MLP neurons of a small language model. Each row is named by its layer, matrix (up: input weights) and neuron, and shows model dimensions 304-399. Each number is 128 + 24 x the weight over its row's rms, rounded and kept within 0 to 255. Numbers have three digits each.
After each neuron's rows, "fires on" lists the tokens most often at its 100 highest values on Wikipedia text that the model never trained on. A number after a token or word is its count.

L5.up1418:186164102150121116137117128171089133172181110120110115153159133143127140083126184116125145103111141124126112128150174126154141111127121131114095053120112139131143123139168118118106111107100123094160133119108160141125128155120138146132145123124137139124112123122151124100076175063115144100
fires on: ", " 81, "; " 4

L7.up1843:183133118157125122147104134126081170081134093094153138109154178092138073144129140125072161138116153161137160092156131154067130117143120116119141107121092131075137126138150134086143169074104145125125123153111133141114107136113129097151117074116124168131138152128156121100098123137163163138
fires on: ", " 32, "the " 17, "Ber" 4, "Ch" 4, "Th" 4

L5.up1574:136114098125142103130106172143074128154104160152148086170131119189091128175168143089166108115153137149139144132083107097103143127142150120157063144134118136183146121178120129122110128134087129146146106140116137125120114152158143104150115138104108110123083101123158095168110133138158093116
fires on: "v" 23, "able " 12, "tr" 12, "| " 5, "unable " 4

L5.up1342:153107124121130113119131145096050107179133126115142129137125159130137121143146175158118080150157151082129098136110114136108158132127115140132139096070166141157092131142195145131150072083088120161081094120134159136121090151139131169094133124112137131097140116171123096101104085088156139168
fires on: "y" 15, "er" 10, "en" 9, "Bl" 7, "tr" 6, "el" 5

L5.up236:108155107075140110109101124122168113152128116100159130088143087170085127132151143128151137143128153127147108145125096127128150113142115143160129158112162119127133149140126128153140079065137120175133133118107116090135117101142117119111076104131195155103148059127136106112137137128149090110
fires on: "l" 29, "the " 19, "v" 5, "t" 5, "w" 5, "\"" 5

L7.up52:144141155113138098121122108112152118156118123118150068141119070154153132121160102119110156163098131133125140087123143148113149114166135144118093120136147122116092127101121116085145128099126122155156108097100164107102114126108179150112133136141158154148134153122118134154139110133103171142
fires on: "and " 14, "or " 12, "as " 10, "so " 8, ", " 8, "how " 7

L7.up1044:112146116125169067137113200070103074166114138142110079116176136133077146118077081127137145129111132101177142128121144160178120140131117175149123148108147134122100144110128147121080160074120133151124114130103119120133122133134156109082096084157128121118150110162100139110124122118130156108
fires on: "(" 30, "w" 8, "W" 6, "z" 6, "oc" 6, "ic" 5

L7.up941:158106144096157113157144114102129129153112144144119107161104133126096121160084129124129137138105106134156174082086143148111114108126097091093071117140134108101139169097159164159137107167131110168142081139119106145117118132136150191125153134107106106152150097174073156129101143151169155138
fires on: "in " 16, "In " 13, "of " 13, "; " 12, "to " 6

L5.up630:144161128139115117116101142139140134114143117152121120118126155175130145145144142127137092111118144147141150155072117099149187120121103132176136128185108137144120125164129144100133117138182137153117096140118130134110166158148104134124157116115148120089116111180141131160119129102107086121
fires on: "D" 20, "'" 16, "W" 12, "K" 8, "E" 6, "H" 5

L5.up717:092152123106124104151114106131129135121116116131139110123137133136173098156170164104120175126109125145123136144154112154112134122119124090160095131114115126128152152117175101100111117127166086103118143135167118122115145112147164128096096132152148135110135119109160144112152123135149111144
fires on: "his " 33, "\n\n" 26, "their " 10, "His " 10, "her " 9, "its " 4

L7.up733:157144115148110093133123144143118130138119124105137110155134121154140154183173113123165153084082155115124106120120187145078169148130088094097143111113146136123076149124134154071167144119133155145134090131141155134129094117150126122117112147108141111132113123142118132124103134119163129125
fires on: "(" 26, "and " 16, "as " 12, "to " 8, "too " 7, ", " 5

L7.up1235:150117142119170145130095134135143132164131122148106124159101094081140105133131089107171148113152138129149132084146166112128150126073118140154115139127101139126072114125133102109110125099140130123130115075144141146119112125097127128170111107112166134145137152168115125125132164091170174132
fires on: ", " 42, "as " 6, "to " 5

L7.up514:137129163088148131145138156132143163125117093121117137104130141147118101129120140143133130124132135192187147104123143172116170123134146146128129122085153132137091152138159084048116142095153159145148122118123115134087101143132140099084134106129120125151164132111167126151167122104170149131
fires on: "| " 32, "the " 10, "(" 9, ", " 8, ": " 5, "by " 4

L7.up1199:096113150096139095147119091108113151127132130118142097102125141137143112144104126111152135142129144122122152130107170131098164130129127068127130128149143146165128087118080113111126172150133113111101132132117108145095113165139140137131109119116181119164139172196092103147119140133149139126
fires on: ", " 41, "and " 24, "', " 21, "; " 10

L7.up1817:129142174121142142156115099162102152109117092167135075146094118107147124131153150125084147112124132132131137095144194120090150140123126122122125129102170168172081129120133114070097123111172114167137133124100147113085136114155152141121101136123177111140115169147114119148100126117149128137
fires on: ", " 22, "and " 13, "& " 7, "L" 7, "o " 4

L7.up840:165172175137162135117135162151127111124122107120171105129110105145122153126090170115148155121126123179149142055127145109131181115151099108177130103129162064164155167108133126115179098148143109133128117174122148072137112134124152134123108137128134118099125150140136143089158168080124133148
fires on: "the " 35, "s " 12, "and " 9, "- " 6, "his " 5

L7.up1632:128141151100113101107132090138131113125135100112124097173132090079138127107139123138142166136111174143175127147121130146126151129117098127123093119099119128180082085090130164130098115089107145126123095157128136119102175130141181160132139126163126137117122174128161146176122167132175105146
fires on: ", " 27, "and " 21, "but " 15, "it " 6

L5.up623:099158131128169120114100124108168121132137115139120111083143153116118117102147180113139086127125144106078144144126109137102105108104166135156119142168145112122103166133157126140091082055145160144120164123169094101126139134145086112131165156131165149113131124120139155158157111107117127097
fires on: "\"" 44, "t" 10, "out" 9, "gr" 4, "side " 4, "“" 4

L7.up214:124125143146100104152152114143146121146105116136115115138136152110113144096101123068100183087132136129144137136117127137113143146094084110093140158119154128121119153101132140090141136154106138124106120125111108150096119127103143155148108173102128096133142160150137097135130140101129129119
fires on: "| " 41, "and " 30, ", " 17

L7.up2018:118135144090132125135131092116120116089165149120100145142180127133129106128110126183109116118118147135092160136139130133118135124130143122120096150115089166135174145149128113117081120129135147146107129126158123197115140119130126123123175104123096146138147135129117143129125137144139136174
fires on: "the " 39, ", " 34

L5.up645:113111134150138128133118161108139131142112121151118116125146090130158092174118122076121178133115142158134162136138125196129121128134123127152131158159121156129152122142147108152128129155105135171157122111157148137126123130132156134120119151153127110161085158111156085125117141123123117166
fires on: ". " 33, "his " 10, "\n\n" 10, " " 7, "On " 6, "\n" 4

L7.up398:159156131133172153154116114103133153160095111124127089130118120149130132162134125092133140111087129115126150100122203115141161139162138135185127140087139121106129126167122129099108106104154139128147125104148143145092113125115155147088148148136143155136110097125153130115139153113141126174
fires on: "of " 22, "and " 15, "for " 7, ", " 6, "as " 4, "against " 4

L7.up432:097110133162152094107140150145103112173159089099099156098115108144112092133137153138116146157128151125163150127156180173077128129106144124179103120146133142137109129103139171150063173077113130167114137125125147123156120142158137114116088133164107151113099128168134108141137121127121095145
fires on: "\n" 28, "a " 16, "c" 6, "sub" 5, "served " 4

L7.up145:140110104092182093165124129144112175146135137093116119150129122107121155107104123135125142126118099108178094104115126121139120102156104134108104155115165137109073148125130143116119092143094170137102140185131135147123135125127139106077135104093125129131124143139132143149141135118149149157
fires on: "and " 32, "–" 25, "– " 8, ", " 7, "-" 6, "/" 4

L7.up451:143145159115153078121132091103112140141144100107159149147139155096127116128120154102115137155137132154175139085112173098093149140125112143086119102067210151129145154147143146096159098137120147094078112143114193114116112120115144160060134115148123139105138144146120126136111140066109113140
fires on: "and " 25, "to " 9, ", " 8, "-" 7, "o" 7, "or " 6

L7.up1704:129156154135179137141108121099152131141133089120144153120104117147118091159126101136107090155124132111155141116131152133113103146124139123143076142144139155182148114115171152107159124106070143156125138115112144161153108145144176144106115104141118114119126106153148098157151147110151108111
fires on: "the " 40, "- " 7, "Time " 4, "\n" 4, "a " 4

L5.up1086:170159122118116094098137131115127114148126126133151128105115113169125142171155147162120126171145133114165138155121123168148150133129137100191148145131110134153077143146129123123162133122121132112110123141141151107123108138112079104101135100128171095075144097140171108130160138097205099118
fires on: "s" 50, "D" 18, "K" 14, "d" 9, "S" 5

L5.up240:150154145120112131120109146127125117142146123078128145135160143149126152140122128144128162182124178145114140100162173168086144145109116138135142151177163141160187145116149138118147146122120118105143124129114153124131125139142076105134126134135144132133150088138128132150116149134145156160
fires on: "|" 23, "| " 17, "both " 16, "% " 11

L7.up1419:126139092117132127130134121108134125184138132133077074148149127148114125153120164173130154154096131143106136166134151139131160120122095122146153086083174134140132146115105171152170132105158136143111101131112162135137101138126096095132155156104143098158133073139173134119144147135150144166
fires on: "| " 32, "|" 21, "F" 11, "Foreign " 4

L7.up1268:114114145096180102098146135144138172132151109167165113126112127136161119123116107133106109154183177121156129097118158131102133118145095126128122160135131137102080166114160170087154139118113156140084143153108130091099112149150144122105116099148113146113102123150109120111151105151116163131
fires on: "-" 54, "–" 14, "j" 4, "ob" 4

L7.up1839:150129127126143093138137088139107142120139091148097123142184096146149120197121155145139145143110173127132145122097107113122167127142113102136125138136107155146135145143121137120133120188132159152106141131116136139121168124110110143138151133141131147135151149167160116140113116114112134125
fires on: ", " 90, "\", " 8

L7.up1328:117113187117138121130127158127144123127095137118098113159109133155087135133118137111136178078117140142136116154158129155140150150118100110118127176101139177160126144088166102099095123094141146095100144162152158166079098137162119152094143128135134083136092128127090118148158133101103154111
fires on: "and " 80, "or " 9, ", " 5

L5.up1248:137167112156166117218131156159099096139162156128119100140157116146157145109128138149153152127146139133144142147114168128150139116124113098137104105107135145124134148112132125107137118147111171056130129156121185159137173109126152135098106122113112136131118096126153122134150159109153136153
fires on: "and " 55, "of " 21, ", " 7, "while " 4

L7.up1895:145137152070159103138087161138150141186154122081147135151135154119159168119120165046136159168106141111120096091144137147165155126128142108175126131137176112133131132122132114107128135133108127139122120133116187133117106143130091146096140129146098120185114154110137146161137120103134162168
fires on: "and " 50, ", " 17, "of " 6, "sc" 4, "; " 4

L5.up708:167144160094161110113084157135125123128110129132116122115117112147103100141105094147100136175122147144156143063158103145090110147167124115174133152133132118155125166154160181122161113120140144156137161119102151128089150137143157096121111146146155177109170138120153123142134117091098128112
fires on: "\n" 18, "However" 11, "but " 11, "\n\n" 9, "the " 7, "a " 5

L7.up1187:149157115126128085119108127148088108117147119101141086164143142113099164085091136104125128147125094141113190134123145126125139135107152143136111067145100140119110146096109148066162113124088146157152108139119124136131101130141133152161115097181118113139136122138108132098159157104105169120
fires on: "(" 33, "-" 10, ", " 9, "F" 5, "- " 4

L7.up1670:153110119134164124129142113116130114162117118156116133164103132120108102151115111162122123139145138138089130089163135114094139151129116105128082138110097118104103164128146113107147093097086163169155087091096153178103159113102135135090131115138141127107169148134175150134164161099098146109
fires on: ", " 51, "example" 5, "addition" 5, "s" 5

L7.up586:122168111147149082116153158100192127154104091136135117134149148116110143126063145121137170134120125122139134138113140127140150100126082132164092177137120159135134152125124136106125150108126143072093150171110121119150154109134131130141120145148153143148122138133135142193111105069117145152
fires on: "v" 24, "w" 12, "g" 7, "ad" 6, "opp" 4, "W" 4

L7.up1100:153130146129127145146127130175103083126140148131137133138117107093126100139140116164119134137102190134107130122102109116124131124122117083088107130146145178136147169149130106098126105134149127073144145175125147178116136103161130146158143117109104145127117080151104132125111172117116133173
fires on: ", " 43, "7 " 6, "8 " 5, "to " 5

L7.up1810:154176120110166150134138120120136105134147120151154150115103147129130142132128148136116169163086145102103170105092152159127100078123118137132096097136158151084158161136113141123088126114155160153140117130124103121114114132118163138089148131141125081117124164150127156101113149141118164120
fires on: "in " 28, "and " 16, ", " 10, "In " 6, "of " 4, "around " 4

L7.up781:136135142140105090107115136125141155110152093103156098130101146136143145106114173100129140146131127181203153081134135119107147119130126117123145112151157109098165120146141183134133125091161123123086095195134137127132159152133121147128143085148164145150133159110122117103131120115144122131
fires on: ", " 26, "(" 21, " " 10, "or " 6, "- " 4, "and " 4

L5.up1517:128184174115187123159107132091162117126146111137124128118130163160141101138150157103133134095140153140112164121140147134112129118116104128152107102137111109096134164102144105100114122085173148152145146144148145126136102132128116164141150152145150125156129135126097122151162125131156114127
fires on: "of " 14, "and " 13, "The " 11, ": " 9, "the " 7, "A " 5

L5.up225:223147150137123121124110163078157135166162133131102088119140137111149112100101169109131158116087153131160133153104139111118122118119114110120101104130139093121143178159133161093096135104106146112131107101130143140100145158172131144100110094109124149127162118138141139125165128090119120104
fires on: "\n\n" 26, ", " 19, "\"" 7, "sh" 7, "from " 6, "\n" 5

L7.up1368:147134201094138129108150133066144101143173125123147150140117109134122109149119119162114136100140107124141148167124114190081149105123131113142110201121175140137091120114182140106114105115108124133104092095139142156133084146177160112088181136112130098120112127114123124139117129116156129086
fires on: ". " 45, "\n" 22, "." 8, "). " 5, "\n\n" 5, "- " 5

L5.up1241:112144138103133114079134142121102083133165139139111141104112099143109103151120148141094119137087128112133114117108124131146105141098101168167097135158165164180088162122119113099134113107086129155095127144152081157159070143142153115132108138171132132122145109133076146120108131109133122129
fires on: "the " 18, "to " 17, "\n\n" 11, "for " 8, "\n" 8, "not " 4

L7.up587:111102113075127124109127126128118133129124147142153095092140112127145138137099137168112132136098161125115111146108156104090142143145099134164113110152130136117124135063116126135107113147134137122092154094153142157092126147135124117132163073136130152145108127173130154115112110148118128159
fires on: ", " 32, "United " 7, "– " 7, "States" 7